Weights of a small transformer language model: RMSNorm before each block, normalized queries and keys.
MLP neurons of a small language model. Each row is named by its layer, matrix (down: output weights) and neuron, and shows model dimensions 48-111. Each number is 128 + 24 x the weight over its row's rms, rounded and kept within 0 to 255. A neuron's up and down rows have the sign that makes its largest values positive.
After each neuron's rows, "fires before" lists the tokens most often just after its 100 highest values on Wikipedia text that the model never trained on.

L8.down326 [100 135 125 129 135 118 123 139 137 141  98 108  81 150 132 115 119 122 151 123 151 148 173  93 143 120 102 115 110 132 113 113 132 135  93 128  52 101 117 120 129 131 148 142 146 156 138 113 137 125 123 113 152  96 156 140 126 108  86 129 125 122 159 105]
fires before: "s"

L4.down503 [109 127 117 114 115 113 146 124 184 141 163 139  81 147 111 101 146 134 122 127 102 133 140 113 103 132 152 123 176 104 149 127 180 118 123 176  38  94 113 117 100 121 162  91 138 164 151 124 145 136  97 122 144  98 119 122 129 139 134 126 173 134 169 160]
fires before: " "

L4.down141 [118 128 128 134 119 156 134 145 138 139 159 130 187 146 131 166 131 138 116 181 113 100 153  91 123 111 111 171 130 145 156 168 110 131 153 178 209 139  99 106 100 139 158 119 127 118 160 142 141  74 123 103 149 111 162  95 124 149 130 113 134 174 129 142]
fires before: "\n", "er", "en", " the", " |"

L11.down410 [154 157 114 160 138 106  98 173 155 104 171 144 136 120 135 145 148 115 132 163  97 146 164 131 141 133 101  73 122 130 148 103 112 119 139 104  71 160 110 131 117 122 141 153 161 175 125 107 130 118 136 132 128 133 124 124 116 102 144 131 125 161 101 135]
fires before: "0", "th", "-", "5", "8", "3"

L3.down74 [145 148 133 132 119 103 123  54  98 146 106 173 108 129 212 147 173 156 126 126 150 143 166 116 102 166  50  85 175 178 109 114 153 128 124 111 120 139 144 132 140 136 178 139 142 123 155 144 120 124 111  91 148 133  92  93 176 113 137  99 111 144 152 143]
fires before: "1", "3", "5", "6", "7"

L3.down303 [ 98 156 133 133 134 157 148  86 149 106 131 115 117 171 119 130 121 147 117 133 127 115 111 126 107  88 129 145  95 145 119 115 140 100 130 155 100 104 128 107 146  97 141 131 152 140 110 132 134 147 121 126 136 140 118 122 113 174 142 117 107 144 154 164]
fires before: "2", "0", "1", "7"

L11.down374 [144 139 139 116 130 152 138 133 140 144 102 131 144 161 136 104 143 122 136  99 152 113 136 133  92 122 161 131 118 164 153  87  96 142 131 143 200  95 149 120 158 115 110 128 141 141 115 114  94 120 140 152 136  99 138 124 115 137 127 120 172 137 127 156]
fires before: "==", "===", "====", "|", "=", " |"

L8.down33 [157 141 142 113 120  94 115 155 133 127 112  89 120 143 134 112 148 126  95 110 130 144 116 146  98 148 136 148 161 141 107 117 102 125 155 115  58 126  98 152 141 111 122  86 164 135 107 114 109 114 105 128 149 131 131 133 145 126 122  95 114  89 151  63]
fires before: "0", "1", "2", "9"

L10.down257 [104 153 122 123 141 133  87 104 132 111 121 151 147 140 128 153 124 139 103 122  99  85 173 149 149  95 111 114 117 103 141 144 178 114 147 158  50 165 118 142 110 120 120 133 152 148 121 129 140 129 107 124 121 133 124 128 112 153 179  75 128 146 121 134]
fires before: "s"

L11.down124 [192 123 133 133 144 142 112  93 179 133 108 123 122 136 150 128 160 141 127 123 112 106 180 167  94 119 145 150  69 200 122 141 182 123 121 135 129 103 138 106 140 147  85  99  97 110 119 134 150 132 112 141 105 117  84 169 107 133 110 122 140  94 124 162]
fires before: " of", " in", " and", " at", ",", " for"

L8.down312 [173 106 152 136  85 121 125 162 110 127  84 138 115 137 127 150 118 133  98 134 142 104 127 115 111 170 105 111 162 130 150 112 104 109 139 126 100 132 128 128 139 121 142 132 134 183 162 132 104 130 122 143  94 155  79 117 124 122 135 144 167 156 129 137]
fires before: " |", "%", ";", "2", "8", "9"

L11.down264 [125 146 108 150 127 181 129 137 123 122 120 145 158 137  90 123 116 138 119 140 132 134 123 156 163 110 159 137 143 145 121 178 112 135 123 125  96 125 150 144 126 136 148 150 130  79  95 100 111 123 147 118 171  89 148 110 130 132 135 128 134 100 134 149]
fires before: " ", " September", "8", "2", " May", " June"

L6.down73 [104 128 150 150 118 129  89 133 121 132 148 154 142  79 145 153 161 101 106  80 158 106 152 162 116 154 117 118 160 130 134 136 110  93 127 134 106 108 142 109 169 105 113  98  94 101 136 136 153 126 106 118 121 166 113 103  95  81 129 136 127  66 121  61]
fires before: "4", "5", "3", "6", "0", "9"

L3.down81 [188 170 111  58 150 155 148 130 155 134 132 111 120  70 101 103 113  97 149 118 142 121 133 135 124  90 114 100 133 127  98 148  85 106 143 109 128 134 120 126 188 139 143 159  92  93  45 118 124 120 111 158 105 132 137 107 136 105 157 154 154  81 107 150]
fires before: "0", "2", "1", "3", "5", "4"

L4.down214 [ 97 148 111 143  93 134 130 135 125 143 110 103 101 178 135 125 132 155 153 135 178 114 129  95 111 137 126  96 140 145 110 112 161 177 142  99 165 129 134 117 118 135 155 132 132 123 137 128 142 133 119 128  71 149 159  82 136 131 117 127 102 153 111 133]
fires before: "9", "8", "6", "5", "1", "7"

L8.down135 [122 115 142 161 143 148 186 175 107  94 134 137 161 131 188 114 152 139 123 115 145 107 131 131 117 115 143 119 108  94 136 100  97 131 145 125  85 120 122 123  92 126 153  93 105 158 108 127 145 157 105 149 136 108 109 154  91 155 138 156 151 150 125 118]
fires before: " |", "%", "6", "2", "8", "1"

L3.down3 [135 134 120 111  80 154  71 132  97 152  85  94 123 111 180 114 146 123 109 137 168 101 113 102  93 149 129  53 136 150 132 100 108 132 105 120 150 164 158 123  95 130 102 163 113 120 166 102 174 177 144  87 155 134  86 129 126  84 125 117 150 123 127 159]
fires before: "1", "5", "2", "6", ")"

L8.down8 [156 151 127 157  81 126  87 145 167 113 170 134 150 118 135  95 128 126 143 162 113 158  97 116 104 145 126 126 103 128 163 114 137 172 171 107 126 148 151  79 116 135 181 164 131 144 156 140 130 141 130 137 184 159 112 162 120  85 110  99 148 135 126  95]
fires before: "8", "9", "7"

L5.down89 [ 92 137  90 129 142  85 176 149 146 134 149 143 116 167 132  97 135 107 148 122 109 119 159 110  93 119 187 111 179  85 155 141 153 120 101 177  40  90 128  88 127 136 166  86 126 158 151 131 150 123 134 130 146 118 105 137  98 145 130 150 162 132 143 177]
fires before: " "

L4.down251 [140 105  75 125 128 136  80 115 123 123 168 114 135 120 145  94  78 141 125 154 161 113  86 106 141 158 136 140 171 157  82 146 105 103 121 150 153 122 139 129 134  89  86 117 157 118 118 142  72 146 118 153 115 139 100  93  87 130  99 135 148 148 129 152]
fires before: "1", "4", "9", "5", "6", "2"

L8.down484 [149 143 120 119  67 102 121 119 126 130 139 131 114 126 165 117 122 105 103 136 112 130 129 158 118  73  93 121 110 100 118  98 122 108 156 126 133 111 136 144  86 139 122 106 147 114 169 127  92 144 123 144 126 122 122 121 156 154 124 113 126 172  92 120]
fires before: "el", "2", "y", "er", "all", "em"

L4.down348 [106 111 159 170 127 155  90  88 122  85 158 122 159  84 109 167  83 138 130 187  95  98  75 123 132 147 122 108  94 150 107 136 141 136 106 156  76 165 128 141 102  81 142 126 139 115  99  97 110 133 108 128 115  86 113 137 148 166 113 136 139 107 153 150]
fires before: "0", "2", "1", "s"

L11.down170 [112 149 126 105 143 136 129 118 154 135 141 136 120  94 145  94 125 169 164 128 107 115 149 123 133 123 148 149 150  82 106 135 141 165 111 174 119 152  97 148 102 129  84 102 145 120 177 126 120 133 140 102 139 110 132 177 114 141  96 125 136  69 127 135]
fires before: "1", "2", "8", "0", "4", "5"

L5.down12 [140 123 115 135 121 116 141 145 120 118 124  84 137 165 129 145  88  95 107 158 138 150 147 126 149  94 126 129  99 180 152 107 150 147 108 159 229 150 141 140 133 161 131 140 118 120 135 148 141 102 124 129 148 130 129 167 112 140  91 123 128 146 124 145]
fires before: "\n", "The", "-"

L6.down423 [151 103 108 115 123 158 175 106 183 136 111 108 145 180 132 148 162 107  98 142 127  69 161  61 116 133 103 141  73 125 160 124 124  97 122 130 128 114 133 112 126 160 162 124 134  82  96 122 126 130 138 126 126 143 145 100 117 139 153  96 113 146  87 133]
fires before: "3", "2", "1", "4", "0"

L3.down401 [105 133 116  76 155 128 140 152 137 107 123 114 147 129 132 105 126 152  79 148 106 144 116 156 122 134  97 137 141 104 137 108 153 145 147 121 118 137 101 147 137 142 115 106 152 150 128 106 108  85 105 112 136 121 119 124 125 131 126 114 142 156 134 137]
fires before: " |", "%", "\n", "9", "5", "2"

L6.down94 [ 97 147 156 103 149 132  97 176 148 125 141 147  98 169 135 106 146 136 121 110  83 108 127 108 143 134 124 118 149 128 141  99 116 103 152 137 108 101 134  95 125 115 128 114 197 136 110 133  77 154 147 144 129 102 107 140 148 154 112 132 117 109 111  97]
fires before: "0", "ang", "ung", "ak", "t"

L5.down250 [119 129 109 138 159 124  97 145 132 153 137  79  93 116 178 104 157  99  95 108 105 130 172  74 192  98 121 121  94 127 124 117  94 116 133 137 132 121  90 142  71 103 158 152 151 125 167 161 152  76 106 117 159 150 130 128 120 129 140 130 135 112 128 138]
fires before: "\n"

L11.down272 [116 154 145 129 142 148 107 121  82  87 123 109 118 114 105 115  84 104 114 114  87 130 102 135 126 161 118 136 147 146 128 131 138 115 149 131 170 138 139 139 177 118  91 107 123 106  96 135 144 138 149 129 128  88  94 117 116 113 141 115 141 119 191 140]
fires before: "\n", " of", "-"

L5.down160 [ 97 121 149 123 139 146 113 144 131 175 122 109 103 141 144 122 118 126 137 121  66 115 156 128 167 119 151 112 101 149 123 119 138 113  91 103  86 135 122 154  76 125 106 158 105 113 140 118 118 110 125 102 166 123 109 122 138 156 161  89 155 127 161 108]
fires before: "\n"

L11.down92 [119 107 111 149 138  94 120 114 116  74 148 146 101 141 118 140  96 138 145 118 101 154 154  92 115 158 143 143 157 122  86 146  88 169 128 124 161 131 108 109 130 127 131 139  89 171  86 123 140 152 128 152 149 148 116 111  77 155 144 118 168 142 167 153]
fires before: " |", "|---|", "|", " "

L11.down84 [121 115 101 107 165 157  62 139 136 136 129 109 144 118 127 141 123 142 135 118 117 141 107 152 153 103 101 118 140 105 122 148 140 129 137 132  67 138 129 106 138 149 124 140 159 164 134 122 147 142 126 152 109 130 124 136 124 146 155 125  76 133  86 144]
fires before: "s", "ers", "rs"

L11.down433 [113 135 149 155 133  99 136 150 120 144 114 134 110 108 140 160 135 106 120 100 115 153 115 114 107  97 148 105 163 146 152 131 134 145 143  99 159 111 119 139 124 139 108 146 112 115 140 134  95 139 172 137 127 124 109 172 121 120 126 124 155 107 126 134]
fires before: "==", "===", "=", "====", "ist"

L11.down380 [129 124 121 140 118 127 150 144 122 117 103 120 122 121 155 127 119 154 113 132 133 166 142 126 116  97 125 138 137 154 115 135 130 134 123 100  76 182 119 153 143  76  95 147 161 116 157 134 114  93 131 134 127 113 112 117 129 121 105 105 154 110 134 107]
fires before: ".", " |", "′", "°", "″", "'"

L5.down501 [150 149 127 131 155 104 115 123 137 124 134 131  94 160 126 110 126 123 121 127 113 146  94 150 149 118 107 149 143  88 105 130 169 116 153 164  78 150  89 140 130 137 132 124 140 134 134  94 135 155 114 119 104 110 102 126 132 108 109 116 130 106 146 100]
fires before: "1", "2", " York", "g", " South"

L11.down494 [ 79 104 139 132 142 172 124 128 124 130 129 128 154 121  96 139 112 138 142 121 116 103 129 123 158 113 135 140 121 143 126 146  98 125 126 152  88 145 145 152 154 109 165  83 120 117 130 116 133 148 134 143 128 142 124 122 154 135 150 127 155 106 158 109]
fires before: " ", " the", " –"

L11.down115 [122 143 111  92 121 113 109 130 110 150 139 155 111  56 130 111 131 116 126 143 149 153 117 109 148 125 113 134 153 127 118 127 167 120 115  89 196 109 146 129 118 147 113 121 118 113 156 145  99 111 132 116 165 109 130 140 114  99 130 100 141 147 141 197]
fires before: "-", "\n", " "

L10.down354 [123 111  88 126  91 172 128 122 126 108 138 159  65 118 131 139  93 108  80 138 108  95 160 109 107 112 116 148 120 135 138 113 114 153 144 139  70 158 135 125 138 124 110 156 141 132 142 117 111 129 117 116 159 150  89 131 152 113 131 127 132 128  71 127]
fires before: "\n", "s", " |", "re", "er", "N"

L11.down5 [141 137 107 144  94 110 120 114 147 108 129 157 124 143 107 177 135 145 169 108 100 143 112 126 133 157 125 123 151 133 120 109  94 151 150 105 106 136 137 135 146 139 177 162 103 124 114 139 156 115 114 140 150 153 150 114 126  95 122 104 167 152 150 148]
fires before: " ", " |"

L11.down308 [129 130 123 111 121 116 156 173 116 128 103 113 102 177 109 136 132 123 111 142 178  95 160 156 140  87 111 125  61 152 140 113 163  82 153 105 152 163 160  99 120 127  98  69  95 139 113 137 111 127 171 149 109 133 131 133 155 160 101 137 117 119 138 100]
fires before: ".", "0", "5", ",", "9", "3"

L3.down261 [154 111 104 145 158 110 129 136 160 122 108 124 125 109 109 129 120 135 155 119 142 127  91 106 125 138 144 124 165 132 106 118 113 144 118 125  82 143  87 136 108  90 129 107 126 119 150 181 156 145 139 104 157 151  98  90 135 119 136 150 165 114 134 140]
fires before: " |", ","

L3.down119 [110 130 129 129 113 118 123  97 107 161 135 126  64 113 160 119 101  81 150 129 125 112 167 155 141  78 159  73 110 123 132 117 115 147  83 147 136 111 165 154 128 150 138 116 133 125 108 106 166 108 140 144 125 147 116  94 177 128 120 104 115 150 130 169]
fires before: "\n"

L8.down158 [116  78 101 127 129 111 107 126 140 134 126 166 127 141 136 130 150 104 128 114 127 160 160 123 117 130 134 106 141 127 135  94  91 127 133 154 129  97 118 154 150  94 110 152 102 165 128 144 127 107 132 133 133 105 122 132 138 132 148 132 125 120 133 139]
fires before: "2", "m"

L8.down145 [116 116 114 121 120 134 146 123  96 116 108 109 141 160 150  84  77 124 124  97 160  90 147 156 161 143 139  82 139 128 149 116 120 136 116  79 184 172 166 164 113 123 132 129 128 122 111 171 143 122 190 107 123  84 144 138 142 176 130  91 108 112 113 103]
fires before: "\n"

L4.down505 [139 105 113 133 133 123 124 125 126 146 147 136 122 120 154 165 130 127 106 118 108 114 146 130 134 137 137 134  92 104 133 167 105  88 119 103 123 123 138 125 171 119 145 111 118 130 179 110 123 129 114 128 114 164 162 108 115  98 111 118 126 148 133 151]
fires before: "0", "9", "8", "4"

L8.down455 [173 127 162  79  96 172 135  89 121 116 146 139 135 111 150  95 148 134 103 129 126 130 129 153 118 138 117 178 124 110 137 124 116 162 129 161 131 140 131 116 148 138 111 134 129 149 138 113  93 125 107 119 162 108 107 124 141 113 111 116 120 132  86 158]
fires before: "2", "1", ":"

L4.down425 [151 155 115  92 119  87 121 147 169 135 132 132 117 160 136 145 154 122 135 143 104 115 153 153 132 134 123 133 150 136 147 170 134 117 127 113 106  92 150 124 114  99 142 160 104 126 131  78 135 138 136 131 156 129 142 132 119  93 135 121 148 107 124 106]
fires before: "0", "1", "4", "2", "5"

L3.down62 [136 146 118 160 112 143 139 173 137 142 154 120 138 141 111 126  83 116 116 114 168 150 114 127 105 119 132  96 121 159 115 125 161 154  76 159 166  99 136 161 132 131 159 130 104 139 137 139 156 134 165 110 115 110  86 129 128 112 108 123 120 135 159 154]
fires before: " ", ",", ")", " (", "."

L3.down381 [113 112 124 154 119  80 161 127 177  94 109  97 166 161 140 119 153 175  97 155 132 159 153 143 136 131 108 150  96 145 102 103 168 180 120 130 142 129 154 163 109 141 115 167 138 104 125  98 105 105 122 151 119 130 116 115 139 132 105 111 130 154 125 166]
fires before: " ", "\n", ","

L4.down215 [140 103 157 138 146 148 165 134 138 151 160 148 131 104 138 151  90 167 121 151  83 118 125 104 146 152 165 162 129  94 157 151 117 101 181 152  83 157 100 169 136 137 163 102 125 123 146 163 157 124 162 169 131 108 131 140 142 111 153 145 135 125  92 138]
fires before: " |", ",", "8", "5", "^{("

L3.down296 [151 130 132 104 114 159 146 152 121 124 131 116 125 101 114 128 127 133 163 123 115 128 141 112 148  52 112 124 122 153 108 141 107 116 137 138  91 151 118 122 159 118 147 126  94  77 125  72 172 130 114 160 154 127 131 114 148  99 103 142 162  91 134 137]
fires before: "3", "0", "1", "5", "2", " "

L8.down365 [103 193 127 138 113  84 174  95 131 121 130 142 142 131 142  98 121 129 140 154 112 163 111 127 123 207  94  95 164 152 148  77 154 116 129 121 125 139 143 145 132 154 112 109 171 124 150 173  72 150 141 132 122 118 180 141 119 165  81 148 132 130 174 103]
fires before: "6", "4", "1", "7", "5"

L10.down115 [147  84  91 108 123 112  99 153 126 137 127 123 103 138 149 139 117  84 135 147 150 102 157 115 160 160 173 153 128 163 138 114 123 139 114 123  68 104 174 133 106  85 162 150 122  79 203  99 132 128  82 180 121 101 110 155 127 124 132 104 148 110  97 154]
fires before: "–", ")", " (", "s", "\n"

L11.down148 [ 98  85 171 165 105 123 122  94 157 159 116 114 135 145  99 120 136  99 109 104 108  93 121 183 114  89 138 123 123 125 145 134 117 159 144 109 191  92  98 159 133 123 141  93 144  98 144 115 127 152 131 144 113 107 112 125 117 100 129 132 127 167  80 120]
fires before: "2", "1"

L4.down440 [147  85 123 138 114  81 110 113 163 145 161 145  95 162 141  93 141 111  88 112 127 120 147 103 100 152 181 102 148 161 158 125  94 138  88  84  75 119 103 132 110 137 119 108 159 137 126 119 130 130 181 118 130 100 102 134 153 189 112 149 122 110 133 119]
fires before: " ", " of", " |"

L3.down241 [104  82 145 102 135 127 165 161 148 122 140 173 105 127 107  94 123 155 151 130 136 156 158 153 132  65 122 137 148 139 158 120 136 159 122 144 241 138 113 120 151 124 122 118 126 136 123 131 107 115  92  98 128 123 113  76 101 101 112 110 128 192 100 169]
fires before: "\n", "N", "1"

L4.down360 [144 108 106 149 105 156 107 122 130 137  87 115 107 104 111 141 101 115 176 116 129 113  92 127 140 108 154 127 152 154  72 118 128 138 120 148  61 114 137 123 149 127 101 144 145 119 135 127 141 155 137 140  78 123 123 103 142  94 104 126 159 133 153 117]
fires before: "\n", ":", " the", " by"

L5.down149 [170 121 154 134 169 118 159 133 113 210 108  97 147 130  97 130 135 118 125 138  95  94 126  99 152 132 138 129 133  82 126 133  88 107 123 176 126 131 169 130 136 141 113  71 102 107 149 138 122 113 156 128 137 144 130 131 107 126 155 137 102 167 122 130]
fires before: "9", "8", "7", "0", "6", ","

L6.down64 [ 92 166 144 108 149 129 141 159 180 113 141 103 128 133 119 134 135 146 155 140 137 142  86 123  87 142 144  89 136 108 120 150 156 123 129 104 136 104 106 125 172 150 128 145 120 142  98 125 121 171 170 106 116 141 130 125 146 141  93 147 159  91 104  91]
fires before: "0", "5", "9", "7", "1", "ang"

L8.down157 [106 113 114 129  94 113 119 127 132 130 103 105 116 147 110 131 161 118 104 108 124 145 134 172 115 134 145 170 108 110 155 124 141 106 152 137 137 137 140 117 122 173 138 110 114 142 144 134 144 118 161 146 102 182 134 108 144 116 174 146 151 180 105 115]
fires before: "7", "8", "9", "5"

L11.down119 [109  98 129 135 115  96 148 125 157 107 120 162 124 146 147 122 136 108 104 101 112 114 126 120 148 110 136 129 178 188 148 128 112 104 107  88 145 118  97 107 147 111 127 131 103 118 165  84 121 177 106 120 147  92 185 162 123 121 120 137 152 117 167 151]
fires before: "\n", "-", " "

L3.down283 [141 113 127 133 146 139 146  81 132 153 118 124 119 101  86 157 117 133 108 141 106  96 108 141 126 154 127 128  98 170 136 119 105 119  85 155 110 131 118 115 158 148 138 133 156 114 140 132 129 150 123 124 109 136 123 138 192 159 122 124  98 140 148 137]
fires before: "\n", " the"

L8.down247 [124 110 149 165 163 148 158 117 107 145 138 101 107  94 112  87 103 130 101 100 117 109 153 104 134 122 141 124  89 144 145 133 101 120 122 115 166 151 146 148 116 108  95  68  92 112 126 130 102  96 142 131 119 130 101 135 108 138 110 157 160  52 156 166]
fires before: ".", ",", " and", "\n", " of", " ("

L4.down449 [149 150  98 155 141 157 116 113 165 148 157 114 115 142 137  85 130  74 119 112  90 129 119 100 112  98 131 142 126  97 162 122 106 146 125 121  43 116 137 175 143 161 100 110 127 131 118 100 115 157 134 147 156 104 119 111 146 148 123 109 144 142 138 115]
fires before: "0", "7", "2", "6", "8", "5"

L11.down166 [148 109 107 120 157 143 122 137 135 141 144 103 122 114 139 118 144 108 115 112 122 162 124 138  83 122 108 146 113 181 133 103 108 142 130 155 158 137 149 126 158 138 147 113 113 162 123 106 113 115  93 148 127 139 128 166 151  96 101  82 141 119 165 184]
fires before: "0", ",", "|", "2", "6"

L6.down84 [ 97 128 155 121 151 134 147 166  95 123 163 170 101 117 132 106 126 128 129 145 121 158 169 128 142  72 162 123 120 141  96 123 155 148 113 167  93  69 130 107 111 189  97 177 110 102 125  93 148 131 146 140 137 108 155 132 116 115 148 162 152 118 128 134]
fires before: " |", ":", "(", " ", "s"

L8.down181 [131 107 134 100  95 113 166  99 106 112 125 128 118 166 147 118  80 129 148 131 125  98 142 149 138 131 138  98 116 150 146 134 119 123 176 124  86 159  99 124 129 154 111 121 140 139 128 156 164 110  79 171 131 112 110 142 118 156 112 106 151 181 149 106]
fires before: "\n", "---|---|---|---|"

L4.down461 [148 109 126 105 146 124 196 148 154 140 142 124 120 156 112 119 119 102  92 120 112 119 123 133 140 159 137  89 113 152 150 161 150 138 168 132 116 113 131 117 154 122 150  81 159 159 124 127 128 117 122 126  86 131 106 130 134 153 151 135 119  98 124  92]
fires before: "1", "0", "4", "7", "6", "5"

L6.down428 [106 155 135 135 115 124 126 143 186 125 151 149  74 123 117  87 145 103 120 122 139 152 132 110 141 116  81 134 139  86 135 102 138 112 162  78  90 114 143 118 161 134 128 132 104 152  95 118 101 175 147 144 134  99 112 139 130 161 131 187 130 130 153  88]
fires before: "o", "1", "0", "ion", "hi", "ang"

L4.down261 [123 125  83  80 152 157 112 146 139 143 183 156 121 138 145 106 119 127 126 112 134 117 141 121 147 125 122 110 115 123 122 126  84 133 128 129 110 130 174  94 148 143 116 121 149 122 107 151 103 134 137 159 177 156  81 120 122 127 115 151 151 146 103 105]
fires before: "9", "8", "7", "6", "2", "3"

L8.down261 [104 131 104 136 152  94 179  64 142 125 110  97 140 133 126  98 110 137 147 130 101 170 148 124 183 112 142 143  92 145 121 136 134 186  96 133 183 109 115 127 140 130 104 130 146 102 111 142  83  94  93 140 129 121 129 144 139 167 135 103 124 119 123  84]
fires before: "0", "1", "2"

L5.down93 [102 148  97 123 152  46 162 125 116 162 145 103 129 121 148 105 117 141 158 113 104 147 126 100 147 115 143 106 126 151 153 106 129 124 108  82 125 129 134 151 105 132 111 150 123  91  98  64 114 107 139 138 142 105 101 112 129 129 103 137 173 137 153 136]
fires before: "\n"

L11.down318 [140  94 115 122 103  47 117 105 117 117  95 119 143 112 109 142 153 127 130 138  81 129 116 131 117 121 128 123 129  98 131 127 101 156 106  92 118 125 122 108  93 151  92 146 155 135 131 142 100  45 141 121 100 103 152 132  84 195 148 157 152 112 135 114]
fires before: "2", "1", "8", "6", "9", "5"

L3.down435 [144 116 124 109 161 152 133 166 129 113 147 136 131  55 113 137  98 134 133 126 119  91 137 108 148  80 129 125 135 130 101 106 104 122 143 114 107 128 134 107 146 122 102 136  85  98 108  94 143 139 121 188 134 123 118 102 132 105 137 141 186 100 129 179]
fires before: "N", "0", "5", "3", "2", "4"

L11.down27 [100  94 112 111  94 117 162 146 127 133 117 125 108 122 150  80 120 118 111 119 147 139 119 149 148 143 147 156 168 154 111 158 131 134 134 116 133 111 132 119 136 153 129  91  87  85 159 105  97 120 144 115 112 103 123 133 118 114 132 151 159  77 173 121]
fires before: "\n", ":", " ", " (", " by"

L11.down346 [140 126 135 128 122 126 130 170  67 129 119 137 107  88  81 112 198  97 148 119 136 142 100 145 110 147 146  99 110 133 122 128 136 149 131 117 171 117 161 198 160  88  79 158  82 122 135 111  98 108 117  99 169 117 100 122 137 126  96 105 151  86 157  99]
fires before: ",", ".", ")", "\n", " in", " is"

L3.down317 [147 170 119  97 108 157 132 149 149 108 135  89 129 127 103 169  83 125 135 125 129 152 111 125 123 148 124 151 148 135  74 109 112 134 118 136 142 127 156 132 157 167 123 128 109  67  79  78 120 132 106 183 147 133 104 126 117 116 124 133 146  97 140 130]
fires before: "1", "2", "0", "3", "4", "5"

L11.down120 [124 134 143 133 114  95 174 123 135  70 155  84  98 125 144 103 187 130  85 148 143 146 124 148  84 138 160 129 123 155 145 127 112 146  72 142 184 124 148 159 104  98 126 110 129 124 149 147 100  97 152 152 134 130 132  97 152 122 139 151 128 165 166 151]
fires before: "\n", " and", ",", " (", " politician"

L10.down209 [125  96 131 116  95  80  98 105 135 114  98  93  95 155 111 132 112 101 145 113  84  61  97 162 122  99  99 155 134  99 140 124 104 161 126 126 149 135 105 153 143 148 130 125 158 132 165 134 121 102 160  91 112 133 147 151 129 149 109 127 134 140 124 131]
fires before: "0", "2", "3", "6", "1"

L4.down433 [188  98 124 121 118 148 128 109 101 104 107 146 123 117  78 111 150 120 108 123 150 144 158 137 134 109 113 140  96 114 119 135 125  86 149 115 138 138 121  95 171 154 135 119 109 175 149 116 164 132 104 149 129 146 123 167  83 124 121 140 148 172  98 145]
fires before: "0", "7", "1", "5", "2", "8"